python train.py --n_layer=9 --d_model=160 --n_head=10 --n_kv_head=10 --head_dim=32 --d_mlp=320 --vocab_size=2048 --activation="geglu" --norm="rmsnorm" --norm_place="pre" --norm_eps=1e-05 --positions="rope" --rope_base=10000.0 --rope_fraction=1.0 --qk_norm=false --attn_scale=0.177 --bias="none" --tie_embeddings=true --parallel_block=false --init="uniform" --init_std_qkv=0.0588 --init_std_o=0.0 --init_std_up=0.0588 --init_std_down=0.0 --optimizer="muon_variant" --lr=0.00628 --lr_mult_o=3.0 --beta1=0.93 --lr_head=0.0068 --grad_clip=0.5 --warmup_steps=200 --schedule="wsd" --decay_fraction=0.613 --decay_shape="linear" --final_lr_fraction=0.0 --batch_tokens=32768 --seq_len=768 --doc_mask=true --train_tokens=174500000 --steps=5326 --dataset="wikipedia_en"
MLP neurons of a small language model. Each row is named by its layer, matrix (gate and up: input weights) and neuron, and shows model dimensions 16-143. Each number is 128 + 24 x the weight over its row's rms, rounded and kept within 0 to 255. A neuron's up and down rows have the sign that makes its largest values positive.
After each neuron's rows, "fires on" lists the tokens most often at its 100 highest values on Wikipedia text that the model never trained on.

L2.gate271 [162 110 143  78 111 118 138 105 167 123 136 143 166  89 112 137 128 105 168 149 119 157 131 114 114 130 195 139 121 141 150 149 138 143 137 103 147 178 120 103  98 165 104 153 143  99 124 141 134 138 110 112 140 129 146 121 165 121 129 147 123 143 132 106  65 129 159 137 124 132 154 136 139 119 118 125 153 161 104 143 157 141 102 126  93 162 107 121  51 155 120 147 146  95  94 130 151 134 118  96 107 155 162  92 168  96 110 151  97 133 143 148 119 141 132  96 138 117 127 146 157 141 124 118 148 100  84 129]
L2.up271 [174 140 162 176 135 129 122 162 130 112 122 143  99 111 143 130 109 138 157 106 141 144 124 142 127 113 159 124 102 145 148 157 105 141 132  61 109 121 134 100 163 151  84 125  79 159  88 147 127 138 105 119 137 118 156 121  83 108 109  97 153 134 128 116 130 162 123 117 123 118 139 130 130 137  84  80 145  89  94 162 147 126 114 106 122  78 113 163 109  99 121 113 153 153 119  90  94 148 136 131 120  93 123 147 124 145 149 124 152 103 116 128 148 144 133 127 128 149 119 122 124 142 130 145 157 141 137 117]
fires on: " pro", " cont", " estab", " dis", " cre", "ed"

L2.gate228 [126  92 122 106 101 114 154 122 117 115 103  87 169 164 129 145 142  90 137 144 139  70 136 119 146 134 142 158 142 100 161 113 130 116  58  88 103 111 100 104 139 144 156 134 117  93 150  75 115 104 119 116 145 164 152 132 112  91 124 126 130 148 144 151 152 145 169 156 108 112 147 163 158 141 120 113 108 138 149 111 112 150 152 118 156 161 191 185 126 126  87 140 139 133 129 108 144 136 140  96 121 167 128 145 111  99 123 151  65 124 137 106 129 158 149 101 138 122 123 114 138 136 116 105 130 172 152 168]
L2.up228 [112 135 140 145 150  83  92 110 112 137 113 132 104  96 117 117 157 161 134 121 108 134 145 104 124 170 156 162 111 147 114 146  97 104 121 166 150 100 116 120  96 100 127 107 157 139 130 136 121 162  85 105 106 101 128 114 118 150 108  94 140 109 120 124 149 114 104 168 139 119  60 136 108  87 145 146  93 100 129 125 107 140 138 104 171 135 113 146 159 116 143 127 122 128 136 132  88 111 144 113 125 156 120 160 148 103 126  83  98 141 125  85 119  99 112  96  95 142 121 159 167 120 135 105 171 135 106  78]
fires on: " during", "aw", "ond", "der"

L2.gate174 [106 123 140 103 145 124 141  93 109 131 150 111 113 154 139 174 137 115 140 159 151 109  97 130 137 101 115 127 141 103 139 127 104 152 121 106 118 135 140  49  72 166 126 132 123 105 114 113  94 125 115 127 126 127 106 138  97 119 131 111 160 138 153 110 125 120 175 136 150 112 162 171 184 162 107 133 130 144 125 120 123 112 142 130 179 158 112 181 124 104 132 120 134 135 199 102 101 139 127 147 119 135 145  62 116 136 120  99 135 133 114 121 111 122 136 169 111 172 135 120 153 113 185 114  95 169 105 124]
L2.up174 [162 155 126 137 136 125  93 145 120  92 101 125 118 124 160 134 146 116 106 112 177 109 159  92 118  94 112 172 149 112 175 107 155 118 133 132  96 123 149 147 161 140 104  86 133 120 151 149 113 129 140 120 158 140 110 105 158 102 164 128 121  98  75  76 137 129 117 120 131 132 125 121 118  83 177 111 150 118 168  82 111 129 118  97 119 130 118 110 132 128 122 134 149 126 173 126 130 115 134 149 142 149 153  92 141 117 151 108 146 129 128 146  97 153 147 161 154  82 126 107 115 117 119 111 111 113 104  79]
fires on: " his", " her"

L4.gate239 [161 119 114 121 118 131 162 113 128 143 132 157 143 107  95 100 143 140 190 109 106 129 143 150 148 120  83 116 146 188 126 174  98 119 150 146 163 156  96 117  94 154  94 161 114  85 157 141 107  93 132 140 105 117 150 156 124 128 174  99 135 157 124 116  96  97 142 105 119 151 128 140 155 157 147 119 106 129 117 121 102 116 142 120 101 103 120 125 167 120 104 149  92 142 146 115 133 157 179 128 153 117 133 131 114 158 153 116  92 137 116 177 112  98 141 128 151 133 121 103 154 151 152 185 124 105 108 152]
L4.up239 [118 137 146 162 165 136 128 163 137 128 142 145 138  73 150 147 148  88 119 106 124 141 147 177 132 128  87 124 130 160 146 145 126 146 138 135 144 128 105  98 126 178  96 182 107 106 151  89 110 134  98 130 128 119 146  75 133 175 130 106 180 140 137 107 132 163 159 139 129 103 138 115 137 109 168  93 153 127 130 153 119 123 137 110 124 113 117 126 128 122 145 146 175 136  99  96 160 113 136 104 133 138 138 106 124 130 165 113  82 133 134 141 122 103 147 104 151 116 145  91 121 106 119 156 139 137 134 158]
fires on: " pro", " ro"

L2.gate298 [145 123 117 167 159 152 134 149 160 132 116  98 135 152  96 142 104  95 132 131 116  88 117  83 106 143 136 129 152 107  70 115  96 140 101 122 168 127 106 116 161  93 155 143 130 161 153  95  90 160 124 117 152 115 110 135 136 175 101 140  99 135  81 132 114 152 121  91 154 112 132 134 163  83 108  97 116  84 122 137 161  96 134 134 157 137  89 135 102 131 117 143 155 147 118 107 147 110 162 147 142 161 131 126 153 141 136  70 109 113 102 179 122 115 130 185 139 150 141 122 153 153 110  84 132 159 117  91]
L2.up298 [117 117 142 133  99 116 167 153 137 107 109 155 179 156 117 147 110 117 189 145 148 119 121  96 110 131 122 164 142 137 118 131 167 124  83 151 141 134 123 134 103 172 169 160 160  92 138 117 161 136 122 172 107 121 150 133 104 110 115 113 154  83  88 126 113 148 127 144  87 123 123  93 174 103 114 118 139 120  87 117  93  92 153 141 138 115 141 138 142 142  99 152 152 121 140 122 153  85 173 106 150 143 104 154 154 132 131 134 119 105  90 101 102 160 141 169 142 115 169 106 129 147 166 122 138  93 155  67]
fires on: " year", " long", " short", " period", " result", " compet"

L4.gate279 [143 111 162 133 118 118 130 127 146 159 138 155 114 107 100 159 100  97 126 155 159 113 151 125 139 124 116 156 139  91 178 168 129 142 129  76 172 153 165 130  88 157 139 138  99 137 178 150  96 114 104 123 124 131 120 128 133 151 119 145 117 120 149 138 116 152 128 137 155 101 150 127 152  67 128 113 120  91  79 110 139 120 137 132 173 115 138 168 122 108 128 116 170  78 142 159  85 162 132 148 127 155 169 125 152 132 151 128 176 102 147 132 138 107 164 154  98 149 112  94 109 140 152 123 119 141 136 130]
L4.up279 [199 127 147 148 114 136 107 112 135 102 119  97 170 134 107  98 188  82 117  96 127 139 134 148 148 131 161  95 139 106 154  88 134 138 154 103 137 117 150 159 107  98 139 178 148 128 121 124 162 106 163 128 135  80 121 143 110 111 135 118 145 120 130 127 122 139 116 122 111 121 109 139 126 152  95 122  97 147 153 117 136 164 100 143  91  73  91  75 115 107  68 129 116 127 130 108 156 150 112 155 138 118 142 144 109 107 126 155 121 107  89 159 149 121 147 144 125  98 137 138 121 133 141 145 105 119 102 160]
fires on: "el", "or"

L4.gate306 [110 118 134 182 174 116  99 161 128 132 139  88 130 127 113 119 120  81 127 137 108 117 145 107 123 126  96 119 120 151 146 141 137 166 174  78 135 129 109 142 145 126 108 140 119 166 140 139 175 156 137 145 147 124 141 117 159 120 137  92 130 134 142  77 104 167 126 128 175 106 142  89 122 127 170 100 116 122 117 185 133 163 111 117 144 139 107 141 114 127 108 114 136 148 118  89 127 131 140 152 144  73 113 143 144 130 141 155  97 146 112 122 183 109 123 162 137 119 163 111 140  97 151 166  72 132 110 111]
L4.up306 [133 153 102 191 128 103 127 180 119 157 136 168 126 120 132 117 116 101 152 169 106 114 107 124 120 142  73 109 121 144  98 121 113 119 117 131 168 111 144 123 149 112  84 102 105 128 138  94 172 151 154 138 136 127 129 121 143  73 127  86 108 137 148 105 130 129 120 130 153  97 161  94 129 149 133 108 122 111 133 130 120 101 124  80 110  91 119  96 134 107  79  89 149 150 121 157 151 189 139 136 122  94  86 114 162 109 125 103 129 142 125  86 120 105 137 127 136 119 154 102 121  99 174 132  91 130 129 116]
fires on: " |\n\n", "\n\n"

L4.gate228 [151  98 117 172 116 107 181 123 107 141 128 134 107  92 124 122 161 118 141 131 139 130 117 159 107 177 111 109 162 158 138 108 135 118 112 141  99  77 185 163 164 139 103 156 102 156 147 116 112  99 135  85 146 160 115 151 184 156 124 111 173 110 112 103 145 121 124 138 139 124  80 117  97 165 102 114 145 114 131 149 154 167 106  95 165 139  95 126 126 107 139 149 117 144 102 126 136 156 150 120 169 138 131 156 119 147 108 118 158 126 121 169 106  83 138 125 117 120  80 139 139 135 140 142 129 125  94 146]
L4.up228 [136 161 147 121 134  92 142 119 138 123 141 112 133 128  79 153 106 131 141 112 115 158  86 119 124 106 148 139  97 118 162 130 157 122  74 153 119 160 127 127 140 123 105 100 135 118 142 113 119 112  85 164 128 162 119 144 147 148 146 113 162  93 131  98 110 133 114 154 123 133 113 158 126 143 161 151 133 122 111  95 121 142 140 140 108 153 125  98  91  93  85 130 137 126 150 148 144 113 104 159 132  91 108 129 119 124 143 141  79 125  95  62 100 107 172  55  78 116 161 106  69 151 126 117 142 139 153 164]
fires on: " B", "B", " Bl"

L4.gate268 [145 138 118 121 121 109 143 105 140 141 107 124 141 100 153 128 109 121 132 164 132 104 121 168 108 135 132  87 131 141 106 171 173 103 171 123 148  95 144 182 133 117 140 143 151 115 161 118 134 139 142 106  97 173 137 129 128 169 102  84 103 118 125 170 115 120 101 144 169 170 106 112 137 105  96 116 171 110 102 125 116 137  85 103 117 135  87 163 140 134 134 166  92 120 144 116  99 119 132 119 146 125 156 157  81 149 125 135  97 167  92 102 111 137 127 109 161 113 120 135 135 122 128 111 115 172 149 131]
L4.up268 [104 143 126 142 121 144 108 158 155 107 108 136  97 142 134 153 153 125 123 129  97 106  92 119 111 148 102 154 135 132 176 139 136 135 130 140 122 168  75 147 122 114  83 104 136 146 136 155 100 147 167  86 109 107 118 136 127 149 146  99  84 121 129 107 161 192 119 133 101 142  96 132 116 121 151 155 139 137  72 142 108 127  70 116 150 110 133 169 142 133  85 146 109 101 104 135 126 105 126 155 193 160 130 144 172 131 154  82 114 131 130 145 140 135 106  99 122 160 142 124 108 138 155 126 145 104 111 138]
fires on: "e", " us", " man", "ess", " Ge", " Man"

L4.gate243 [125 160 106 111 105 137 142 149 138  90 123 146 148  93 180 140 144 160 174 159 148 117 115 132 123 130 122 153 120 168 127 110  98 127 117 129 132  89 103 108 133  89 145 109 114 152 144 102 128 132 130 117 141 139 127 109 163 117 125  83 101  83 130 127 144 155 148 138 134 113 106 113 112 144 131  94 122 130 143 127 138 180 126  95 102 137 145 173 117 136 149 177  85 164 133 116  58 129 141 113 165 126 102 158 111 126  91  99 123 108 125 101 107 118 143 112 130 161 128 148 103 142 147 156 144 115 127 127]
L4.up243 [ 93 116 103 154  98 100 107 106 166 170  98 122 105 137 138 106 142 171 116 143 111 151 127 128 145 108 112 126 114 131 144 147 137 131  79 130 134 116 123 149 153 111 152 119 111 133 120 157 118 118 165 107 118 144 144 145 111 111  85 103 108  94  88 134 177 100 137 156 125 137  92 128 140 128 127 177 141 119 122 153 125 100 154 126 142 117 100  92 138  95  54 107 136 109 138 115  78  79 123  70 138 132 144 155 111 123  99 154 130 125 152  77 108 124 110 128 132 158 125 141 109 178 145 135 131 145 101 102]
fires on: "it", "ens", " De", "ummer", "u", "itt"

L4.gate198 [138 136 153 104 104 152 111 130 113 154 100 105 139 101 108 147  75 126 139 137 126 131 135 110 104  82 180 157 138 145 119 112 116 125 141 132 154 149 145  95 187 166 123  97 123 138 151 165 145 147  95 146 134 152 164 112 117 157 141 163 147 150 125 167 124 123 125 135 197 169 124 120  74 182  91  88 121  97 123 100 152 108 107 108 106 164 136 106 131 143 134 133  96  93 125 131 136 113 154 139 143 118 146 131 149 132 144 149 117 132 191 162 125  93 141 137  98 145 143 106 142 157 114 113 153 133 140 109]
L4.up198 [133  65  87 127 121 109 139 145 133 110 102  86  99 168  93 151 123 140 158 134 108 110 125 176 117  97 117  95 134  91 116 118  93 115 110 131 133 160 131 142 125 146 106  98  95 129 143 159 161 127 129 113 171  91 160 154  78 125 101 144 156 136 148 141 133 160 122 122  67 163 161 106 149 106 105 104 150 126 114 141  99 139 104 112 140 107 106 109 148 122 163  88 129 103 125 163  80 106 155 103 130  87  97 134 145 150 117 136 158 121 117 101 128 109  99 151 125 108 111 121 111  98 150 143 133 137 122 167]
fires on: "a", "an", " early", "aged", "en"

L2.gate57 [128 150 162 142 145 130 145 127 128 139 108 152 123 132 116 143 135 112 122 132 134 151 111 103 117 142 117 175 108 132 119 125 119 149 166 128 148 105 107 116 105 148 159 101 105 147  96 120  87 127 126 159 119 141 144 119 109 184 113 101 127 139  80 149  97 144 152 175 127 126  81 116 125 159 109  95 159 109 134 137 106  92 181 155 122  98  83 150 143 130 152 177 117 155 131 179 139  77 107 110 145 158 114 144 115 171 164 128 168 145 133 146 100 118  63 102  92 149 134 131 148 152 129 121  65 130 124 135]
L2.up57 [125 109 131 102 106 143 120 155 123 153  92 139  77 112 140 103 128  98 154 104 128 114 142 103 139  93 145  92 141 127 146 151  80 150 110 134 134 117 111  99 153 140 131 163 106 131 178 136 162 149  76 170 135 171 161 116 133 133 135 136 128 150 146 158 128 169 134  88 146 141 110 131 114 109  93  99 135 121 143 100 139 145 131 147 139  94 140 111 133 170 182 101 154 163 129 105 162 117 143 106 157 127 116 106 109 153 140 154 145 179 152 139  77 119  91 136 111 112 118 145 143 167 113  85 100 106  96 128]
fires on: " ob", "olog", " International", "ial", "ternational"

L2.gate235 [162  95 166 134 120  83 131  58  96 148 144 143 137  93 135 140 136 108 146 107 120 118 127 171 106 133 115  91 138 111 167 151 113  99  71 144 114 127 143 146 141 155 130 133 168 102 162 125 118 159 120 133 150 177 110 141 161 149 188  97  83 151 116 130 148 129 103 159 170 163 110 116  85 130 149 102 176 117 124 135 119 135 118 149 122 122 116 145 178 135 141 151 158 142 120 112 139 148 153 105 132 104 153 102  98 112 103  96 136 127 128 120 112 112  79 103 139 106 105 149 112 132 111 132  85 138 112 133]
L2.up235 [ 91 124 105 106 137 124 111  91 177 142 121 121 179  97 143 116 106 124 136 141 123 154 120 143  92  69 139 124 103 131 116 148 146 105 125 135 137 159  81  95 122 137 126 137  98 123 106 133 137 152 191 139 132 125  81  93 175 141 119 118 121 114 157 157 141 148 115 150 170 114 117 126 133 175 185 160 144 122 161  94 165 120 139 134 160 119 133 126 109 148  98 130 154 138 102 142 102  82 140 141 140 144 136 107 148 102 183 173 117 149  91  91 113 133 107  99 121 134 125 118 139 138 132 140 124 131 126 107]
fires on: " wh", " Wh", " Man", " man"

L4.gate288 [146 127 125 162 101  82 109 111 123 166 136 151 147 135 109 122  96  79 148 130 109 114 138 154 123 136 102 135 158 126 102 143  99 160 173 116 162 139 106 143 139 143 124  90 143 109 162 122 153 113 132 128 103 135 130 108 135 150 131 170  99 137 144 100 136 137 158 147 148 121 127 146 186 106 131 125 127 118 179 137 155 130 121 152 172 161 163 115 125 146 113  82 102 139 110 136 121 134 106 103 117 102  78 163 104 150 116 123  98 150 109 120 139 133  87 104  80 147 118 133 158  58 155 141 109 100 111 115]
L4.up288 [110 139  73 131 115 140 161 131 111 110 157  86 151 107 122 109 134 148 100 144 167 101 159 127  96 101 121 127 144  92 133 132 176 132 176 164 135 147 150  96 138 107 127 109 138 109 118 122 125 167 137 113 156 109 141 146 103 128 131 140 136 161 108  99 113 152 127 122 144  90 124 107 148 172 154 142 110 129 146 102 127 144 146  85 173  95 128 164 175 125 125 120 145 159  99 117 118  96 168 136  96  74  79  91 142  96 121 126 152 123 108 144 107 150 146 151 125 104 123 128  82 126 121 109 107 125 126 142]
fires on: "\n\n", " |\n\n", "inc", ")\n\n"

L2.gate183 [125 103  84 127 131 141 115 138 121 138 129 135 140  97 124 100 126 106 140 157 100 139 156  96  86 108 108 129  91 106  81 172 131  91 114 106 125 113 152 107 107 142 122 108 146 152 136 107 120 121 123 136 152 121 130 175 100 139 120 149 134 153 106 163 158 122 120 143 111 127 108  36 163 123 174  93 135 139 106 136 129 143 142 102 146 112 118 114 117 145 131 115 144 172 183  93 136  98 148  84 162 158 170 145 156 155 106 131 121 175 142 114 136 133 145 164 134 128 107 132 126 123 193 113 100 117 165  92]
L2.up183 [132 100 126 149 128 128 143 165 172 111 105 120 172 119 114 118 103 103 115 144 178 101 133  96 130  96 119 147 104 116  92  90 110  90  71  99 142 105 117 157 118 123  91 125  97 130 108 125 121 101 141 110 150 103 151  90 116 147 119 127 122 133 145 152 116 148 108 116  88 110 109 101 124 155 153 108 130 134 116 147 143 151 103 125 182  88  96 117  83 126 100  87 146 197 113 142 110 131 129 121 139  87 121 125 138 165 140 134  96 154 136  98 159 144 159 160 157 147 106 134 121 136 129 118 130 144 169  63]
fires on: ".\n\n", ".", " |\n\n"

L2.gate54 [ 83 136 137 153 134 120 133 136 149  82  95  81  80 175  81 163 111 120 149 172 149 152  98  74 121 158 119 144 148  88 104 146 131 176  96  96 121 115 133 114 109 135 161 129 116 116 166 132 137 119 120 133  91 114  97 110 129  91 156 153 135 145 143 112 161 104 123 147 125 106 161 132 155 126 118 173 151  92 154 177 147 142 128 123 121 139 123 149 151 145 175 101 134 101 131 152 111  93  85  97 151 136 114  70 127  90 114 150 128 120 133 120 138 140 146 133 131 112 138 149 137 142 128  84 147 134 144 134]
L2.up54 [126 109  98 116 113 150 181 119 120 117 150 108  93 141 116  97 139 151 101 136  93 133 102 128 116 129 118 118 136 127 158 131 100 140 120 121 132 137 128 127 104  95  95 165  95 147 105 160 174 116 123 125 135  89 151 112 115 132 142 114 142 162 189 171 118 101 104 108 135  92 144 151 123 112 117 131 101 126  99 114 140 144 101 172 107 173 129  84 114  86  94 112 134 165 111 140  77 137 129 130 110 102 138 139  90 127 162 156 131 101 143 127 127  91 118 115 124 149 137 117 173 102 137  89 104 142 174 146]
fires on: "v", "av", "p", "qu"

L4.gate14 [145 108 128 131 151 171 120 124 120 116 125 138 174 131  89 139 120 138 160 159 112 128 182  91 146 143 106 133 167 126 144 134 144  95 112 155 167 126 129 123 128 159 140 131 117 130 137 115 174 118 140 129  98 106 135 113 145 146 130 142 124 131 164 129 119 175 151 142 114 127 144  79 146 107  97 104 125 173 128 135 169 160 121 114 154 176 124 157 162 108 129 100 144 103 131 133 138 128 138  97 115 172 117 118 137 137 120 123 175 177  88 151  85 108 134  98 130 154 141 167 102 148  95 147 115 128 127  96]
L4.up14 [133 143 145 129 125 163  82 194  97 120 125 128 157 156 148 128  95 128 111 113 111 106 159 127 129 121 123 127  99 104 125 129 145  93 141 167 118  98 108 139 140 127  73 118 128 129 126 135 131  75 168 102  97 135 103 124 137 143  93 133 153  92 159 142 106 169 135 156  54  67 152  97 152 117 107 140 123 108 131 124 125 162 117 176 128 155 121  98 145 113 161 134 129 114 157 131 139 166 134 135 168 110 145 143 120 127  84 115 124 162 133 166  77 119 133 167 144 125  96 164 117 120 108 135 137 174  78 113]
fires on: "ar", "or", "om", "am", "g", "ur"

L2.gate3 [131 122 103 128  92  92 111 117 133  97 129 137 152 149  91 163 104 144 140  67 119 107 126 123 140 113 150 179 130 103 146  90 189  95 106  92 133 120 176 108 140 102 119 151 113 106 171 145 129 133 108  99 106 122 122 136  96 136 107 126 149 113 128 108 121 153  56 148 170 126 153 123 163 121 141 146 111 115  97 118  99 147 106 129 141 105 125 130 143 145 136 138 126  83 136 105 108 140  87 151 168 165 148 138 163 142 131 152 113 145 148 130  98 135 158  94  72  87 155 141 111 138 171 166 172  87 115 151]
L2.up3 [122 121 154 123  95  83 107 132 111  99 117 125 123 154 149 104 142 146 109  65 150 136 146  91 131  99 159 144 136 104 143 108 136  92 116  55 112 146 145 145 149 136 145 147 138 162 148 149 127 158 121  80 106 158 168 137 116 129 147 113 126 103 127 112 114 173 148 161 154 111 105 100 118 144 126 179  98 129  92 111 150 152 160 144 175  93 140 118 108 140 168 147 130 111 125 131  88 149 151 141 160 120 104 111  99 123  95 139 107 120 146 138 110 139 121  60 116 122 126 112 132 132 143 179 130  88  80 170]
fires on: "or", " University", "ister", " author", "overnment", " Roy"

L4.gate110 [114 160 125 119 156 156 115 112 111 123 117 127 125 107 119 123 129 163 109 145 153 130  90 107 128 101 108 139 137 119 142 109  82 164 129 101 127 108  86 148  93 111 149  96 159 136 109 141 154 172 163 138 134 129 138 129 113 157 145 142 144 109 166 167 147 153 116 140 135 150 118 115 142 145 140 120 102 154 192 159 123 119 167 107  95 114 123  78 118 132  98 150 105 106 117  96 154 161  83 156 130 149 137 105 145 138 171 113  88 147 131 135 112 116 110 133 105 135 164 151 131 130 160 141 195 120 169 186]
L4.up110 [176 115 103 125  96 125 141  95 106 110 152  98 116 152 112 120 112 138 111 135 142 125  98 110 132 124 130 116 129 121 127 146  91 127 100 117 119 137  96 120 136 116 149 111 178 150 111 117 187 177 118 118 161 116 157 139 121 180 112 177 112  95 145 177 128 126 134 110 145 158 109  90 126  98 128 171 121  75 139 147  98 131 115 165  84 138 126 118 135 144 116 130 130 106 100 117 138 149 110 144 105 176 165 110 133 101 124 140  83 168 109 113 115 153 130 177 120 121 131 147 107 135 131 107 153 115 152 168]
fires on: "ent", "ice", "ograp", " co", "ost", "cl"

L4.gate7 [116 148 124 118 149 135 140 128 154 166 109 123 122 161 193 144 130 130 130 157 119 168 150 137 157 159  85 148 155 123 148 121 155 139  92 159 116 112 107 159 187 121 114 131 144 121 147 153 109 176 155 122 114 121 153 116 109 109 145 137 135 111  93 152 141 106  98  91 164 141 140 142 133 142 110 139 155 106 156 124 140  94 105  86 176 130 150 118 174 116 134 130 133 113 148 120 170 131 152 125 125 127 170 166 129 140 148 139 108  84  92  84 151 116 141 133 104 125 146 122 112 105 134 146 144  79 122 133]
L4.up7 [168 126 136  91 119 128 107 126 111 140 106 130  97 135 145 138 145  78 132 148 151 108 114 125 137 171  92 155 181 105 139 130 105 137 105 156 109 124 154 135 146 137 141 113  96 145  84 145 190 126 141  85 143 110 151 143  96 115 121  98 117  95 105 156 140 174 105 101  92 177 107 118 157 113 106 122 142 142 160 166 110 135 102  73 132 126 118 187 142 157 120 173 132 126 140 177 124 133 154 121 113 127 115 101 122 134 116 139 121 108 151 117 112 123 105 135 111 136 120 157 118  96 170 173 144  82 143 128]
fires on: "is", "ic", "anc", "ite", "s"

L2.gate297 [136 116 116 110 122 152 136 105 112  79  80 144 122 101 156 140 158 172  73 147 172 146 102 116 124 115 137 111 118 138 108 147 119 179 125 107 164 121 137 134 132 108 105 131 142 137 148 133 149 121  95 125 112 127 104 111 133 131 146  91 141 170 107 122 127 151 142 110 134  91 146 132  84 135 131  89 171 124 167 121 150 115 138 123 156 113 186 128 133 121 133 105 145 158 105 184 102 148 109 157 122 151 100 148 110 137 136 146 170 147 169 152 131 156 137 140 125 140  94 146 138 149 125 117 123 112 117  81]
L2.up297 [109 115 125  89 115 129 129 111 139  80 119 120 128 115 134  67 105 193 143 148 126 118 143 102 125 153 168 109  93  92 128 148 112  95 156 114 194 106 158 146  88 139 140 120 107 117 167 151 178 129 157 173 158 112 121 110 114 140 115 148 127 136 152 164 153 120 170 136 133 162 133 151 140 100 163 121 139 155 157 120 109 114 141 103 129 127 109  98  75 119 152 109 111 120 140 115 112 142  99  90 108 133 139 111 149 138  98 118 109 150 195 167 122 118 117 151 113 156 146 103 142 116 105  92 123 134 116 145]
fires on: "qu", "v", " •"

L4.gate242 [ 87  72 126 115 142 122 143 107 120 122  93 156 116 129 139 144 162 162 119 144 143  93  71 141 139 117 130 102 135 148 115 177 157 135 103 128 134 144 134 114 136 107 111  88 139  75 132 118 155 120  83 118 138 122  90 125 157 152 144  72 122 115 121 162 141 109 140 134 106 157 124 131  99 118 157  84 162 158 160 117 165 170 132 105 147 118 116 130 122 146 116 119 142 136 153 132 123 126 154 146 134 124 119 154 145 153  89  97 100 126 149 141 147 149 133 127 165 155 157 158 128 106 107  97 144 142 147 113]
L4.up242 [102 110 130 130 167 136 133  95  88 117  92 137 134 151 119 126 128 118 105 148 132 132 156 102 126 168 136 122 144 131  99 135 129 163 132 100 151 169 189 158 152 111 141 111 114 171 113 130 136  95 142 168 115 158 145 115 108 131 135 111 111 136 111 129 128 108 122 178 113 122 129 116  87 177 143 129 163 127  91 101 140 150 120 102 149 153 131 112 118  80 105  70 129 111 135 162 125  92 100 173 170 162 114 112 128 101 113  96 129 126 112  98 133 173 171 160 140 162 138  82 114 157 105 100 120 100 134 109]
fires on: "it"

L4.gate102 [133 153 128 152 114 160 144 145 134 113 122  88 123 133 161 132 124 163 142 138 132 158 108 131 118 118 125 142 153 139 114  82 127 112 110 133 119 121 131 152 178 101 100 102  98 115 138 149 115 145 162 160 132 174 102 154 136 159 104 108 146  97  94 166 122 147 110  88 126 131 165 150  92 122 150 130 102 150 111 105  99 159 120 124 157 134 132 115 157 132 149  94 103 187 125 138  94  76 156 158 182 137 150 111 132 147 152 126 159 184 133 138 162  82 136 115  96 150 110 115 158 142 163  98 122 117 110 160]
L4.up102 [135 167 154 150 130 107 155 150 109 155 127 141 104 133 110 125 165 113  99 150 125 136 121 118 115 176 186 125 123 124 139 129  80 148 149 118 101 117  86 151 114 138 111 141 164 147 103 122 117 117 129 143  92 110 146 147  73  81 137 179 190  84 139  87  94 109 153 170 118 122 116 129 131 122 126 142 126 144 159 119 112  93 140 119 124  84 150 123 165 152 111 141 150 128 149 130 118 146  94 123 144 140 128 123 108 137 119 137 149 161 128 141 107 164 147 137 127  96 110 105 104 129 157 115 157 156  94 135]
fires on: " She", "us", " she", " Her", "o", "el"

L4.gate139 [193  94 157  93 100 139 127 111 132 152 162 102 117 144 120 129 134 116 133 107 191  97 145 162 132 141 130 145 178 160 161 149 126  61 112 160 152 143 136 135 116 106 136  87 121 139 117 124 144 137 144  96 132 168 146 136 110 159 126 176 109 113 108 128 112  90 167 155 117 162 143 144 126  94 115  97 156 101 160 123 184 125 133 111 155 137 107 160 106 109 138 181 125 169 137  95  98 118  91 144 109 138 165 148 131 141 122 104 123 138 133 116 163 141 136 102 129 140 131 108  99 102 139 118 112 173 133  97]
L4.up139 [112 119 111 111 146 130 130 117 152  91 109 152 119 163 127 166 124  80  89 156 149 114 147 133 115 125  87 111 123 116 168 133 122 113  78 141 139 139 178 124 143 119 113 138 123 124 110 154 119 163  90 108 109 163 143  89 135 162 108 109 155 152 128 148 183 177 155 137 114  81 160 143 115 143  94 130 123  88 116 158 134 118 175 105 104 101 160 158  96  74 133  95 124 163 144 146 142 133 152 139 113 144 141  95 135 164 131 122 158 104 127 125 106 148 158 130 131 132 109 102 140 136 114 115 160 149  91 119]
fires on: "an", "e", "ant", " ", "ite", "it"

L4.gate149 [139 112 123 175  93 150 103 109 137 177 105 137 205 148 102 124 119 111 128 154  93 130 114 119 145  92 105  95  87 108 114 161 160  94 139  99 123 121 137 157 144 145 141 112 105 151 148 105 130 143 138 103  87 105 118 128 139 122 109 105  58 161  89 114 177  97 110 107 144 113 146 106 170 112 137 119 152 131 162 143 128 142 134 127 144 106  98 138 112 177 115  96 133 171 145 126 148 153 121 122 116  81 142 132 190 161 132 113 113 172 131 112 141 146 103 127  89 144 150 121 123 151 156 133 101  93 138  96]
L4.up149 [142 107 112 189 108 126 127 136 157 161 138 145 183 170 101  95 104  85 106 131 111 144 132 119 135  85  80  98 111 141 116 171 132  98 129 111 162 129 162 153 148 145 104  92 110 156 130 136 113 136 134 145 104  75 104 126 117 137 106  98 100 154 132 107 172 100 135 122  93 149 134  86 179 115 124 118 135 159 168 125 126 146 117 113 142 144 138 125 132 147  97 131 157 170 135 142 117 139 112 104 123  96 138  97 170 138 153 106 144 190 122 153 141 136 111 140 119  94 127 136 151 108 166 135 144  98 137 116]
fires on: ".\n\n", "\n\n", ").\n\n"